Weights of a small transformer language model: width 192, 6 heads of 64 (2 for keys and values).
MLP neurons of a small language model. Each row is named by its layer, matrix (down: output weights) and neuron, and shows model dimensions 16-111. Each number is 128 + 32 x the weight over its row's rms, rounded and kept within 0 to 255. Numbers have three digits each. A neuron's up and down rows have the sign that makes its largest values positive.
After each neuron's rows, "fires before" lists the tokens most often just after its 100 highest values on Wikipedia text that the model never trained on.

L7.down191:114136145123106151134207107086043136090120130130119128167116072173129149126188107085066129089169130086138132094151151131143147107186151149093143138107134124101174143184133168138121121141113067062140092113160124158181096117115127069055109224157111175125135123169091168146185092142133115105
fires before: " ", "–", ","

L12.down125:089050115140164114140131160127129137087129114144128136129119047039141146134155120149084091105174185115145154080169094139186112076074109118143162119117119184156149137145153120102158151159081134137163157178068169119170062133110134129122127200134122143116115128164064136150154161170103139059
fires before: " |", " (", " |\n", ")\n", ".", " the"

L11.down365:115168109129143126135151141102040118124183126195133089167117073137180165191146128161145119123150123156107134155090137162130098166152111138153144153068092107088132139130141129169115179158092134202148103140132093084155093109159139104090147088117145158166122101102188139117152124062094126105
fires before: " ", "20", "21", "19", "99"

L5.down13:074091138166095120123097146125193099178173089137143151134080077108167117144137064115175140205135132096134099096111093162165109078118129142141143179138127120134094172131147147120163114101133129163132143080133123100188115087194145107132163110177155166135155101103142093039153101158161129093
fires before: " (", ";", " |", "\n", " |\n"

L5.down65:091113155140147077090076148138121083156144083149093126199087104126135148109168089195127113159131125126135116143149177156103123111084128111130118154122110144153056160112078117128061178121095128118133163082148107142168095113128116089124167094119109116150171148101119117133159148139116144096
fires before: ")", " (", " long", ".", ")\n"

L11.down264:146139099124133158111128145123101153141057077124165134170094136210140169065164162128161094087123106126075161092164172129163195106119122137144127168121131164111147078132095165164177105123127115091091132129185118158124150176113135079112149135149125180148152143071155086186110127188140076110
fires before: " ", " the", " March", " August"

L2.down322:168106151130146160098115147108100110118101130135173151088157141101127110224156136108074119132103132172123169118129140164142135106145077125120126129120133212103060109154093099110070102139113147117158116128138092141108126159100192081080099082111192101134140158171124183110107114164105157119
fires before: "==", "The", "In", "He"

L12.down17:178122127175109109107104094108230069151129127097133101052146117101130126119142093190115137169130118061187129152128111092179075101115128127136136134118111139156108152125174091124107073135126142124153132145114100154151130101120135172180150116164107076106123082154098087127124108148102063178
fires before: " be", " also", " not", " have"

L5.down150:125115054110136138173100125122155123149070169078084125157108134118097144108120127143147095149162218066132143181137109152054115083156129150111150150160152051161135163120111104138128160110136125132069132128145140112099092096148136157064187126102123154039171128134100083133136080133160111110
fires before: " |", " (", " /", " and"

L2.down296:148155164115148105129141129128111147147101125116129100152101065082147157178167136120134119177115049126126086140132126180150103169074111121151128199120172118137107174128093154121164081096067106139100189135110126126158133088112098149175171139164065124068111169119086124097143085104149055168
fires before: " ", " –"

L2.down309:156128129060153141173075131129136120150094120140131149131098114098153156122153164111147177117089134159170202155142116146127153139160145135121103149108161153194133108130096114083138120151134133126153152120099107141093151144135153064075069065192208138159124139131099152095084131108166154117
fires before: "===", "|", "The", "-", "B", "M"

L9.down366:096154097185156173206114065121157121135146119120176109078165192128096105084094098113121105161131116136154105161102106126130105163162090100110136067136200170095175146164079135166113120080072109079086127165053128166093155160113164154165078095142150080093124125151089131137125125109083146098
fires before: " by", " to", " in", ":", " on", " as"

L5.down368:197114121147140068153117158102070117149140085101110123165135143143165078194124142142170113116125133086171131135123099138169109118101126203146159114130205144155156210082103139106092139207152128034118074111200089140088123143190141120154109165083118152100128090130139159191119091112131120190
fires before: "|", "|---|---|---|---|---|\n"

L5.down25:103117135114142098132126143124139166127108120117090170103101132133186115164119115056108132169104167126163108194143133179106175144143138133088169071116099099217154097119138098085109113149122167135154096150214073168108093150101107095118075078161117111115081121144181122115092120178138149158
fires before: " |", "."

L13.down346:105124139152136075172177112110139191158140138131121134124148146145108069076115131088114152146177124127190092119112094052128162161167167179127191136083178169126185163104089184169128110134100185133128123147154181108134131087092133139127136079107097147119105095107140198125111100182152144146
fires before: " –", ")", "–", " ", ")\n\n"

L12.down265:134081146097104154171172145104109135181135126163108149130123111150164165123123125113129118104127159078140142102191188111106122119151068177193106142070110074095096051193204128050180145117137077159140128142135141129123136158172151162112179146115098105118113091141102115154088177118125086123
fires before: " "

L5.down333:174130120169118120105087187159091123199107076151137103147055137070166086090104127128125147119119105162073080104141130136159199179100155143103150131149117107125073107163127162114097141164112127098158146109116087113167172115105118152099026107098135147124081078167162132164121136114131153057
fires before: " ", ")", " |"

L9.down325:143090115183136076081100123099081160094113129144160131059125161101124175162163126141128096115080120122107189119141118144077127157144108137141130107152065135128070169150150118159065138151133101120108093143101192129097162113065130085100077077106224110153131120119095177143142166106173129092
fires before: "|", " to", " |", " of"

L3.down1:116083109114146079062106154102175105163146122122159161078138122169094071138124156144116149119128097170150100131161139181140092143142160096119171171146116169135102096099125155119130159105090133138041097133132116100182144142144116097089040129130169159115103007169103127171095131126129147151
fires before: "==", "===", "=", "|", "The"

L3.down194:167132119114132197138129159134120129152137111139111118067113122142155151168136137123102127133145085133110123151143157122143129137130134163092153133120120217087116134121149095098142136097122151121126142115132112120140149125113188072104065160081174142152092102114159139145088179127097134095
fires before: "==", "The", "===", "In", "-"

L5.down48:083096143120139211099112158107159125150117102138165149088097124175159094183133138140103111100088115114132093100131129107137133142153118125157091124089072122131096150148183117120135103141108172175103151160191084136147152115157149092140121117097088115107130185126132128129071075108168130084
fires before: " |", ";", "0", "th"

L2.down370:175166110125124105144115079115138152150149149162081198129094126151128091117139118110106155150120119151101142122109127103131099147134102139203104082141106128119063107093126148215098107095110125119142128107154109109143076110126179068061045142100184157143160165123178206063130170131153091128
fires before: "===", "-", "|", "The", "B"

L2.down123:174125141098125142112107152122092123119119132142149131094094150123115093157140073124130149099065119203175160135131093159097096101151131149085180095151110132117102166119130136151062091124124143112181102135111073196116150130136183114113012095171137110118138130149098170101114126117102143130
fires before: "===", "==", "|"

L6.down4:164166135130149112074110161171127172098064120160095142089132113125090130144156103087117166133107172109117155158122150153121125137162165185103069095135115136109128123139111163148135131141145173122108110134176118099071120100133175128164093169113115124173155153126124075102063090086205141158
fires before: "-"

L9.down43:088145170142065106108087087107092096141129173166147129119121165102066097127088087165157109125139136107137101144161093132095102092149125132165099158152117079161096147122128120159123100140123082079091092142147137126112116073159104107107163086119125191068106118156103147135087092102123161144
fires before: "|", " at", " (", " long"

L12.down53:133086142104115091122131077179063117123117144165166168156069112106125170147131094125172110145122050100108119137179141069134076142084131124113107136056156145174144137112140102144078139141065099132075095058144160131106145140182177065131141157160115091119146135119100133115167162141162145138
fires before: " |", "|", "==="

L5.down127:124175097156145185114136117154155166132140126150099109168094098131097119122123122137113115148127204106169057114159129161105115130140126075183172156091187088124105111109198086157129168113148129168134089105078157145172141178157103119125178159141103165076062077141158144157124104116207102099
fires before: " |", " |\n", " is", "),"

L3.down49:178118185065127168159142135101228112159151101107110115054141144092146110147101137150099140141129116177179136128129173090148089119175142101125136172120135203155163126115160101145101104106114155093139134128131106097173167073076089124128105138179111133162150126097137185131091202174156097163
fires before: "|", "==", ",", "==="

L13.down319:098053132169092135118105099090122138087098138135116159108127116148093103174087096139190147174186075150136148133047176103169133200144162120127166112076151145074093147153124059120156199138103123092147095127143114088155052171132149120134112077063191104102138155153171122113100122151094170126
fires before: "19", "20", "18"

L13.down180:086055100200129079072171088169111164098143091132160122152146125133189159110141137155098146169119133093105131132114139079152142137120120168109091152105117131123155175149174084131127103136139094081155128107096120167094117062160134075125101071093158195107128121038121104129122157109145129123
fires before: "|", "-", "===", "===="

L5.down115:172164118164096104115154189107136131195116113158146079193138105143095053161100088110140098158172100107140099140158150151125109157088130105085178111191146156119125136109174104117136119127154140127152174061091142167098137158141148170126146214171107147103090101146130205091121127130121146176
fires before: ".", ",", "\n\n", "\n", ".\n\n", " |"

L3.down104:097152201151133059120130134137095082122126156107096149168134115051117078068149124184142160158158088183111060107134143151168060169121122117112126182137140081139162108122167055084097099120143145111113173133085162122105097112102140170106170159122066130122127157144070120159139114169128087162
fires before: "|", " of", "us", " the", "\\"

L13.down322:127151114141102146153156128127149154127143158124126070124093149081101093155112188140151157111082136119180067164140196175096149083157122184159131117161150152074117184185140108137100172171080109172160129138148130135101145092134157113166131131160121094138145089156157136091110186164107113152
fires before: " (", ")", ")\n"

L3.down20:110180132129089124130125147142055103114162151115153118145163123137120163154155196126099175105217153149177096138141072063091176189104172145162135169102126152150173074152174112130088165196163089087088154097196156155148162103158102147127111135188151129189091078165101102138134139140151134174
fires before: " the", " a"

L11.down231:103081128135163163140148119137148159130081129147106091087112176132155124130111131085053168134083133138189124125088128115140108119148143092103101121175129131095172097147175106182089118175117149162115193050149095094100135099147092111130128111164179126169100083126137103102141139076100102064
fires before: " "

L12.down287:062179121136131128085095119085167079101171094101138151198107113088131091096158092086070131177152142148110149099088110155106039115154110128138096143081155131123197107112088128099118129139167113124173159081098080158096130140104154144113107091203132157128124086157166154106181117104155137131
fires before: "-", " to", " for", " ", " in"

L13.down157:139132127165177112183157116100105103132202147106175121206197143121123140112113169207108142070111097123187119097101142129183124136113176183154117191133120154188107072160114160158170093191112156083113208144118100131161131130097165159150146135149102144123107123113132156141149111130158164152
fires before: " ", " two"

L11.down170:090094170147154050201085156108135168123181118113168164162165131120143113128145102142079169117103125143075158116094078116141149131153114088139090184154180128110129139195166179112084147101133162129176221161119083059159160181108094120116086175159128122141134106147100152125154123166162121143
fires before: " ", " November"

L2.down131:109086142033140157124131078110147147141153193094071145151125141101166133130121079151122131122152170108142127130130127168092107111154102126135167128154167056126136125128110037155152110128107090119046168104135169090120107097150123113140159158092086104099157098117118044098127158129124138096
fires before: " |", " (", " |\n", " /", " —;"

L12.down82:163110104104160097158101164120170106194128154078104090084107101106156122189182130132079174127127121091128168133096084129115107101090148139119127156125097151154121136183100080141084109111150115205108087148165153124130123084144019110147099141149111159075193106130066212148135159155104158123
fires before: " be", " not", " or"

L13.down264:136091140142133093166132079128166089140133103154156207190126150156144135149120099091179126204092101086058127106136108123087115125144089110155174163179148175144163132112173142046127091198109100097116113111158105122117194118104101165182164122078140129158166123096124095150103134113096135097
fires before: " |", ":"

L3.down148:144165177123153190109101176096046123124136115125176075099176126113145147163126121089148073072110135177171163096142176138113090102150174159113117150163110177125119090110139115118118093098116170147159081145134093174142127133123136068071048114163174128168143116143144143081124122146166127153
fires before: "===", "==", "|", "====", "="

L12.down326:149158123107167164129108090070080123151127100159149131094161112108168146139126109152128164076083171090177145108160164116115116132123058128107132160140061119135121141110153160132137111106175127139107122209190125095092155137074137112100086130106084107157110140042093099162065074076113178156
fires before: " of", " |", " ", ",", ":"

L11.down334:057079092135190117120187138165175148108099161191098170118164144090124095121134123155155113175116140063112154156116079105170144156105160081110155158121138080143148155148084086154132131161137066065089127164058161145085094167139116152126073077133129105183097120156171110152165136146131137092
fires before: " |", " |\n", " /", " ("

L7.down99:104185151146125195126155119094144091123116166150166116179171074120081166072192160130153098210094159137130136209135145151107138174141102137131142134076098086130132169134177151100154119104144114153134117145148158083107117129171128152126129098097091111100136181164132107107128122145116141100
fires before: "-", " as", "==", "|"

L2.down253:138153072140139096122103084120129154162034125180072115073119049128121119059153139122156101085121100162109165126141092121090161135134138097121164131142133094189114109141152141099100111089114129190111129106193094169138134116175018191087104151127105160118174141150113158161095167170120079168
fires before: "1", "3", " |", "0", "4", " were"

L12.down194:125073137072137120166146145111172127086093106100156158157132084103041105167057120120195095133123053148094145155093146145129174106157119122138147152178132088110130096078086121064157067132104147140178135155164114097085100092183121168160122155131169083143136189204126178106109132153129149111
fires before: "19", "20", "18"

L3.down247:172123149098164191149125160096134160156077093132110134071151139110118132142134177161131147136113082176145123184138121116126112053194088147127106163199101164124175128120129077078147113104085143047174135171163061151132111110149134107119123081135132126156110108165167211138100112198135126165
fires before: "===", "==", "|", "=", "===="

L5.down80:146101139061125112127192130161108133151126101156104142145121125119118085171068101092121097182139150087110117144156119070138112067125116190185172049125151150172123161045158166155115105145186160138171120125099110175130100098113186113102073105124148086145094165128100196147148152112126134202
fires before: "|", "math", "frac", "t", "ome"

L5.down140:156117145170043103090127136170157147131112095166113113145139109158119128122186125123107092122040166160123180141180144088095164086115125148150144185104126139143068156183188101153116099147120108094128140188114155152130102223119112117134132142174177170135127164100084185109113116111114120170
fires before: " ", " the"

L13.down126:136137120119105104162092111109062151130129142093146094075119168107105133117111125131159178066185116125093138092099084123079052101171140146120102074115188142168099167154126139119031117219090104126169156113119112122151116108151138131149148124106096097106155112149114166147146142121168186088
fires before: " as", " in", " to", " by", " on"

L3.down118:182098090129108112136155114122106102142108140118183138163084049168154146152144167137179117081188161108161133103086132139157138090095140110141076155133136123116155088174123135103096139124139100103137133108207139143105098101184147092128159131151199052107157161086141120187144109121147099175
fires before: " ", "10", "\n"

L7.down66:095172131203071134145130135087044074172099084154134130094122113144106120139155159125150135118096117168143150129168117096127169146134171138086118111144095125135099126138139118141022133135157069080087092156197105101112212178131134094104154106170135169145126160107184098126131105110103139189
fires before: " "

L6.down353:134083132153122101171112166075077129121161134125138159152108097058140076075140140157130098175128158096133124079111131139113190130092149187096124169156113114150086173143129133105066122105160120145155145144127128099182132152138127143084119171145130152103131184120120161133114099199160123130
fires before: "er", "over", "na", "ites", "ne", "se"

L13.down136:144122081110072108141143113123140140125125123128113098155106131125108169091148115200149169149148084136165155140167094125136193097143174128103086124087146128144115143154092106114135176157111135139127177172132137164077133205122082106179189106108076095106174075071140123119090185186140058147
fires before: " |", "f"

L7.down225:109111088112130167140190105162132104124142137104144127120110100134118128173123039114114108071151146095130134136093169065148163183129121148166132146091053120144085119128112141148135120137192172154146169143143141123081146138174143106107132147122061157167076178118179089178145113155188176083
fires before: " ", " |", ":", " votes"

L6.down170:120139146174118146188126165183076122085137106117108118103142157125068144080123153150128119112140085114135137031127171105113147128160154150117085096081221152118131141160133149116107113178148147071146143119117151144088035136089119155124110107154131099112143105157111111130108157137142131137
fires before: " as", " for", " to", " in", " by", " with"

L6.down91:162121101154199124150094150110051101129148118131151168095073092161126115114118121151124146139098170142146187200126144108128169172195163128065138097135180144120217102108088117122140113151113109123127090106125122146084087144054077103127096121142088084110103184085163143149144110116102143129
fires before: "′", ".", "″N", "°", "″W"

L2.down60:119121151092115172071092124166133130173126198107111123085096139089122095118131157158119129177140146143111110222137150150111154157180080121125140109072175119159159142145108102094130056148100095151085092113144137128104135091170108128109096103115104168089135121138135106086091110108134107124
fires before: " |", "/", " /", " (", " |\n"

L5.down178:078114144114152119108101144119112143088089132124125138215148140127146126127169132124113121143168140133135137102115155172188124133130168118123081137112170065136150187120141179150148151084139113096114125145117147091126106122134117156135203093182076121182130134100130171151162131088146127129
fires before: "-", "==", "===", "In", " ", "The"

L9.down212:184068169211086093182169148083132112118114130112124130131124132164141114130201171107080120088149121113123093125175136109145177060148132146112128060087125127174125130182162102125117082195081121142107173163091164163092132156074136095079138119139148118185161116144101169151154080158110131155
fires before: " ", " the"

L5.down265:149103142178107136162097157097127091120144176135146143119094133209097113120163144167162151142066141126160121097128124117134078110141141164143109091105104135112135153082129097144111183108103094032147123098180073158229158133184147159056155111104151146144094091111155150189166134132107133168
fires before: " ", ","

L3.down186:131158112154059132115194075101154086135143121101067159111081179112193152151168172141183087175142184113237135126119161166158095132166145130142135176105101202141141144162120125109132152176095142128112118135165103125151139122147143093088124144141158157176100129083147197153103134104155147121
fires before: "-", " ", " |"

L12.down208:184163118127107128107099143082109124126069142143136070085136150147141117150132190160173069104068102045152140190129144100131101099162151136108132155115096130158112078093182105171040173159147098173101073130069136088115197083158167079106113123072144164154147159093087168117104197133076123144
fires before: " ", ":"

L5.down11:165123121154112167124118095088057121151146132143149157172115124047138089123126117120166141118109164142119106069152072134130163114186165149100087086134084145117075125163183094185145134114154135111131148105174102130077169124103097113120112051155150129099128114085129149114141135107154091171
fires before: " "